Part of a small language model's weights.
Architecture: LayerNorm before each block, learned positions, normalized queries and keys.
MLP neurons of a small language model. Each row is named by its layer, matrix (up: input weights) and neuron, and shows model dimensions 160-287. Each number is 50 + 10 x the weight over its row's rms, rounded and kept within 0 to 99.
Before each neuron's rows, "fires on" lists the tokens most often at its 100 highest values on Wikipedia text that the model never trained on.

fires on: "F", "S", "I", "A", "M", "f"
L14.up590:39 42 47 48 49 51 73 37 55 57 62 60 59 57 63 43 68 47 34 52 45 47 62 42 35 55 51 47 54 64 50 56 46 56 41 47 47 52 37 46 40 37 63 54 58 38 46 42 46 67 52 31 44 59 53 42 42 56 51 58 64 43 33 25 77 44 39 53 55 74 45 41 50 56 57 51 45 44 64 40 57 37 55 41 43 26 47 52 46 54 45 53 46 56 48 57 50 51 54 37 48 34 44 54 28 58 48 49 63 58 60 44 49 44 34 31 74 56 44 45 43 43 53 55 61 45 66 54

fires on: "an ", "as", "enc", "a ", "ar ", "ze "
L8.up1516:63 53 68 62 45 42 58 59 54 46 59 45 53 59 60 56 51 48 55 65 19 47 44 63 44 59 39 66 58 60 54 41 49 34 48 51 26 38 38 55 64 50 35 31 49 63 50 44 48 41 57 50 60 48 58 48 56 53 48 59 36 33 47 37 45 44 42 58 54 42 44 50 59 45 32 65 31 56 52 45 43 57 47 31 62 45 46 59 67 31 69 47 60 41 52 58 61 40 42 66 39 47 55 55 47 30 59 45 58 55 55 51 50 35 49 62 52 62 49 50 50 45 53 36 53 41 58 59

fires on: "ann", "an ", "j", "Ann", "n", ") "
L13.up318:49 34 57 61 43 43 62 52 65 53 54 41 68 54 44 56 49 44 50 39 53 50 48 54 46 64 63 50 59 58 44 47 42 55 63 44 71 60 36 68 59 48 47 36 37 68 47 44 50 36 46 53 31 47 56 66 43 60 32 42 56 47 30 54 58 43 51 39 43 46 42 72 47 34 35 46 59 39 59 47 56 43 48 39 54 55 53 60 57 55 43 57 33 42 54 37 54 49 57 26 34 55 39 51 65 57 55 36 44 47 64 33 51 62 40 27 52 61 35 30 36 42 41 44 52 51 51 57

fires on: "a ", "f", "3", "0", "an ", "qu"
L8.up1228:59 40 47 43 49 44 43 54 47 57 43 56 58 52 60 57 39 34 49 40 64 49 47 59 38 57 58 52 54 67 48 59 41 32 45 63 42 44 48 71 46 60 46 46 26 58 27 42 44 55 48 40 24 37 54 61 41 57 68 38 45 64 48 62 45 40 59 61 48 48 46 62 57 49 49 37 82 71 56 53 50 47 33 35 42 57 40 54 33 79 65 47 63 37 42 47 53 49 63 35 52 51 49 46 35 56 63 58 64 46 39 38 53 41 46 47 42 45 47 40 56 50 48 44 63 52 30 48

fires on: "an ", "or ", " ", "and ", "/ ", "am "
L8.up899:26 51 64 63 52 55 65 64 44 53 62 55 75 73 64 54 36 42 42 56 39 42 57 43 46 42 37 35 42 52 68 33 64 32 59 47 45 53 50 47 76 49 46 31 51 54 59 57 38 56 52 58 48 27 40 50 39 39 43 38 43 45 64 36 62 36 49 48 73 42 55 46 56 47 49 61 33 22 47 52 65 60 53 39 58 52 51 52 51 48 58 47 35 38 50 58 43 40 51 59 66 48 59 54 48 48 48 50 41 54 45 71 55 36 55 39 64 73 41 37 64 38 46 48 46 58 55 44

fires on: "a ", "for ", "that ", ", "
L8.up1213:51 63 59 50 55 57 42 71 55 51 50 57 63 58 44 61 60 54 48 43 50 47 56 60 47 52 53 59 43 57 49 43 61 36 47 54 54 64 50 60 61 46 55 44 37 50 52 46 56 61 49 33 36 54 37 47 44 37 67 31 49 36 51 48 47 36 51 54 37 45 42 40 57 39 40 62 46 45 53 44 60 50 32 39 25 46 36 55 33 61 51 52 50 44 59 53 42 41 50 47 52 49 44 60 60 59 51 54 56 45 41 34 37 36 42 40 61 60 53 36 50 58 65 66 58 28 52 56

fires on: "an ", "An ", "ate "
L12.up539:53 40 67 51 46 47 62 67 56 56 60 60 52 63 56 43 52 49 46 64 28 52 44 54 36 49 43 52 55 79 61 46 65 51 39 41 57 39 44 48 40 73 47 31 58 72 38 54 42 52 51 47 34 53 46 44 39 58 73 28 44 44 48 42 45 55 42 50 52 51 63 66 45 54 48 53 45 37 56 78 50 44 51 34 59 49 37 58 42 33 55 42 37 38 49 44 53 48 53 50 35 52 43 43 44 62 41 41 60 48 64 51 55 40 45 60 66 69 50 55 46 35 50 49 62 56 75 52

fires on: "D"
L13.up197:53 67 37 48 54 50 52 33 51 54 78 42 59 49 68 48 32 39 41 57 47 27 53 53 63 60 48 27 58 41 66 44 50 66 45 72 45 55 51 43 51 52 52 51 37 47 41 43 47 46 51 45 43 57 40 46 39 63 39 36 50 49 53 40 54 60 44 51 47 70 48 23 71 52 43 46 56 42 48 26 51 52 58 27 52 59 62 43 58 51 55 45 45 45 49 59 55 75 44 63 48 57 42 64 53 58 73 77 52 57 50 58 54 29 44 57 51 48 50 62 42 33 57 64 52 49 64 57

fires on: "T", "A", "E", "Pat"
L14.up363:57 42 47 46 37 47 49 60 45 65 67 65 67 51 72 55 36 56 50 55 49 44 54 48 60 54 46 62 50 52 42 46 42 37 51 58 57 61 37 63 56 43 43 51 54 47 44 59 66 36 51 33 56 60 52 41 47 59 59 48 54 39 37 51 59 36 51 42 48 40 47 47 58 44 66 56 68 54 46 42 60 63 37 54 54 37 34 58 61 52 53 64 53 66 55 58 53 44 51 46 50 42 59 45 54 59 51 60 48 49 49 50 40 48 36 52 74 57 80 34 48 38 52 56 35 46 36 61

fires on: "j", "n", "inj", "k", "US"
L8.up967:45 42 40 52 40 41 48 49 60 48 48 34 52 64 52 44 51 39 52 57 65 54 42 64 67 47 47 52 60 53 44 28 38 60 66 49 58 48 48 57 47 51 42 51 44 56 45 53 36 38 62 49 56 56 63 59 49 64 33 55 61 40 38 57 69 54 51 50 31 35 15 50 57 40 23 45 63 52 34 48 49 41 57 55 34 44 28 50 50 48 58 54 45 50 68 41 50 44 51 31 37 65 47 52 54 55 57 42 31 50 38 57 69 59 27 56 62 42 47 56 39 27 60 58 41 66 34 64

fires on: "'", "ad ", "a ", "\"", "to ", "an "
L8.up69:34 68 74 59 34 42 44 51 54 46 65 70 54 66 46 77 46 42 50 52 45 39 51 35 50 65 50 53 43 55 61 40 50 56 41 45 53 59 38 52 49 51 49 50 42 44 41 55 45 38 42 66 48 60 50 61 35 58 63 50 42 38 60 34 45 33 32 50 45 49 44 51 54 36 34 63 45 29 42 42 55 54 38 37 42 55 51 52 45 44 55 52 24 55 47 74 43 54 52 52 49 64 56 46 48 51 49 33 61 36 63 47 48 27 55 54 47 46 52 42 52 25 50 61 53 71 60 64

fires on: "or ", " ", "ess", "d "
L13.up1364:53 67 65 54 50 63 45 62 42 42 59 62 42 64 50 39 59 41 30 52 53 51 58 54 46 61 61 42 28 51 64 49 36 66 53 61 59 47 49 58 61 65 43 33 31 18 58 65 45 69 55 49 48 48 68 50 38 62 51 45 50 47 58 52 55 56 52 45 60 58 47 43 73 25 58 50 55 57 48 40 25 31 58 43 63 53 41 44 36 43 59 42 51 49 32 55 51 53 58 51 54 61 37 57 40 49 52 52 68 71 59 34 36 58 62 51 58 51 44 67 52 34 71 56 63 49 67 60

fires on: "I", "a ", "0", "uc", "9", "il"
L13.up1523:64 59 55 54 48 54 52 59 36 52 58 58 47 60 54 61 30 45 43 36 51 36 40 62 48 61 50 55 44 58 53 63 49 63 49 66 35 54 62 64 55 62 35 41 41 41 44 43 46 56 50 41 32 54 56 46 37 65 45 37 39 47 41 52 61 37 54 35 37 50 52 45 51 50 62 64 59 53 29 50 40 41 53 40 67 37 50 73 46 63 57 51 62 63 51 47 42 55 58 39 39 48 43 56 39 59 44 45 60 44 37 36 65 33 49 56 67 42 38 54 34 50 63 52 59 53 55 65

fires on: "T", "R", "-", "A", "F"
L14.up1520:64 62 57 56 52 42 54 50 38 66 64 48 62 58 57 49 45 59 52 44 38 46 50 55 37 50 56 50 59 50 42 40 58 52 59 53 60 46 27 59 59 52 61 39 41 46 45 54 57 33 48 38 61 56 54 62 42 46 41 40 48 44 54 35 60 32 56 53 38 50 45 39 63 36 60 45 58 49 45 52 60 66 47 63 39 50 46 59 52 57 47 58 36 59 48 52 41 50 53 45 53 55 47 55 57 57 64 54 47 58 59 47 43 52 55 55 46 53 44 31 30 39 44 50 33 43 46 64

fires on: "y", "es", ",", "an", "ep"
L13.up400:56 55 54 68 50 34 35 42 44 49 54 44 64 56 61 64 51 47 57 70 57 26 55 45 80 44 62 48 61 48 56 26 35 55 42 74 45 54 42 36 51 39 45 42 42 58 69 67 33 42 55 44 54 76 51 51 42 48 45 49 43 27 57 44 55 48 43 53 46 67 50 51 60 50 47 57 38 43 56 49 46 54 55 36 62 40 65 44 49 38 61 38 42 52 68 51 50 47 34 48 52 64 50 66 60 52 66 46 52 43 57 38 50 34 40 52 67 32 40 37 57 53 37 73 53 42 43 34

fires on: "at", "and", "tr", "st", "id", "ag"
L14.up877:45 43 53 49 45 61 51 47 52 39 56 53 53 73 57 53 61 32 42 73 42 45 45 41 58 58 47 55 33 65 60 34 63 31 60 48 32 50 54 42 49 52 37 36 45 36 49 60 55 61 49 35 64 48 60 28 52 41 65 59 53 47 40 60 56 39 53 60 65 50 56 35 59 43 38 55 45 46 36 49 68 39 43 44 58 61 40 58 63 60 62 50 51 59 49 55 45 55 49 47 48 43 50 41 49 62 45 59 45 46 43 36 51 43 40 72 47 50 55 62 42 38 63 52 46 52 63 53

fires on: "% ", "s ", "k ", "were "
L8.up12:44 65 49 57 44 36 35 44 47 50 58 60 48 59 52 72 26 55 54 39 48 37 52 68 52 61 45 53 59 44 63 34 41 39 54 43 37 75 63 57 49 69 39 52 39 39 48 61 42 46 34 46 43 78 51 57 38 66 54 54 34 51 56 38 71 33 47 56 26 45 39 46 59 54 29 49 59 68 33 35 36 46 48 43 65 43 49 58 36 48 55 55 48 36 66 46 42 59 49 49 55 45 51 43 50 47 54 58 38 55 45 47 52 57 49 41 50 47 62 47 58 43 59 48 50 34 54 60

fires on: "on", "et", "es", "an", "K", "met"
L13.up1491:47 50 31 68 48 44 45 49 49 48 37 46 80 41 65 67 72 62 39 60 65 42 58 45 47 57 60 58 46 55 30 35 55 43 55 55 34 66 34 53 58 53 26 54 60 51 54 52 46 51 48 49 66 52 56 51 41 70 49 59 39 29 30 35 54 57 40 51 32 61 39 43 59 51 41 44 47 51 63 50 72 59 47 47 45 64 71 38 46 48 55 51 48 43 66 74 58 59 56 37 47 47 53 44 54 56 52 31 74 46 67 49 54 37 48 46 56 59 63 62 53 46 58 59 46 50 49 39

fires on: "at", "att", "ug", "ag", "oc"
L8.up1199:51 55 60 23 38 61 55 48 57 48 44 50 37 68 37 54 70 49 48 56 38 46 48 39 52 48 62 54 55 39 76 53 62 47 58 46 48 49 49 51 40 53 54 54 52 55 28 60 55 67 74 50 59 51 50 33 51 76 63 72 53 36 55 57 52 64 41 53 58 46 50 48 60 53 41 41 42 46 25 44 43 55 52 50 57 64 44 43 52 55 51 45 43 43 51 56 66 62 54 56 48 39 52 45 28 47 53 38 48 34 60 46 57 35 61 59 61 49 36 45 44 42 63 36 58 52 51 56

fires on: "the ", "m", "these ", "r", "al", "re "
L12.up694:47 45 42 37 55 47 51 61 52 57 50 42 54 61 50 53 54 54 57 57 48 50 63 41 45 49 53 52 37 52 32 39 52 55 50 51 50 61 47 52 68 39 51 39 43 43 52 59 48 53 76 68 52 48 46 29 48 59 53 46 45 41 57 47 65 59 48 62 50 47 33 52 51 61 46 56 48 38 59 34 74 70 49 33 51 55 54 35 50 53 53 58 36 47 47 40 31 55 53 48 59 56 42 37 26 39 52 40 47 47 44 52 56 46 44 34 56 59 38 45 48 51 59 54 59 50 74 61

fires on: "c", "w", "f", "war", "M", "| "
L14.up209:52 48 53 59 49 61 58 42 56 58 54 52 50 54 47 36 55 48 31 38 77 50 50 61 59 59 50 49 47 58 47 54 51 36 60 63 57 52 34 57 59 36 59 40 45 49 37 61 40 46 60 48 40 48 59 46 43 50 49 40 58 58 30 40 71 45 43 52 32 50 51 53 46 55 50 61 43 67 72 44 35 44 65 34 63 47 38 54 41 50 43 45 52 55 58 44 38 49 59 39 42 43 52 53 48 51 50 56 51 70 81 51 42 54 37 32 62 73 29 45 61 55 54 57 46 54 67 52

fires on: "P", "C", "and ", "D", "S"
L8.up505:37 55 41 35 35 63 46 37 54 70 74 64 53 86 59 60 44 54 46 69 54 57 51 61 55 49 57 49 53 40 66 47 56 69 62 59 47 40 41 58 38 60 56 42 46 66 42 56 39 60 48 47 58 66 48 49 44 55 40 57 62 51 59 34 64 44 47 57 53 59 46 59 72 45 52 65 36 43 37 49 41 68 43 37 58 55 43 42 52 57 68 41 52 47 56 55 43 50 59 44 60 57 25 58 46 56 60 33 60 54 41 61 66 29 40 61 60 35 56 56 55 29 48 61 44 57 58 38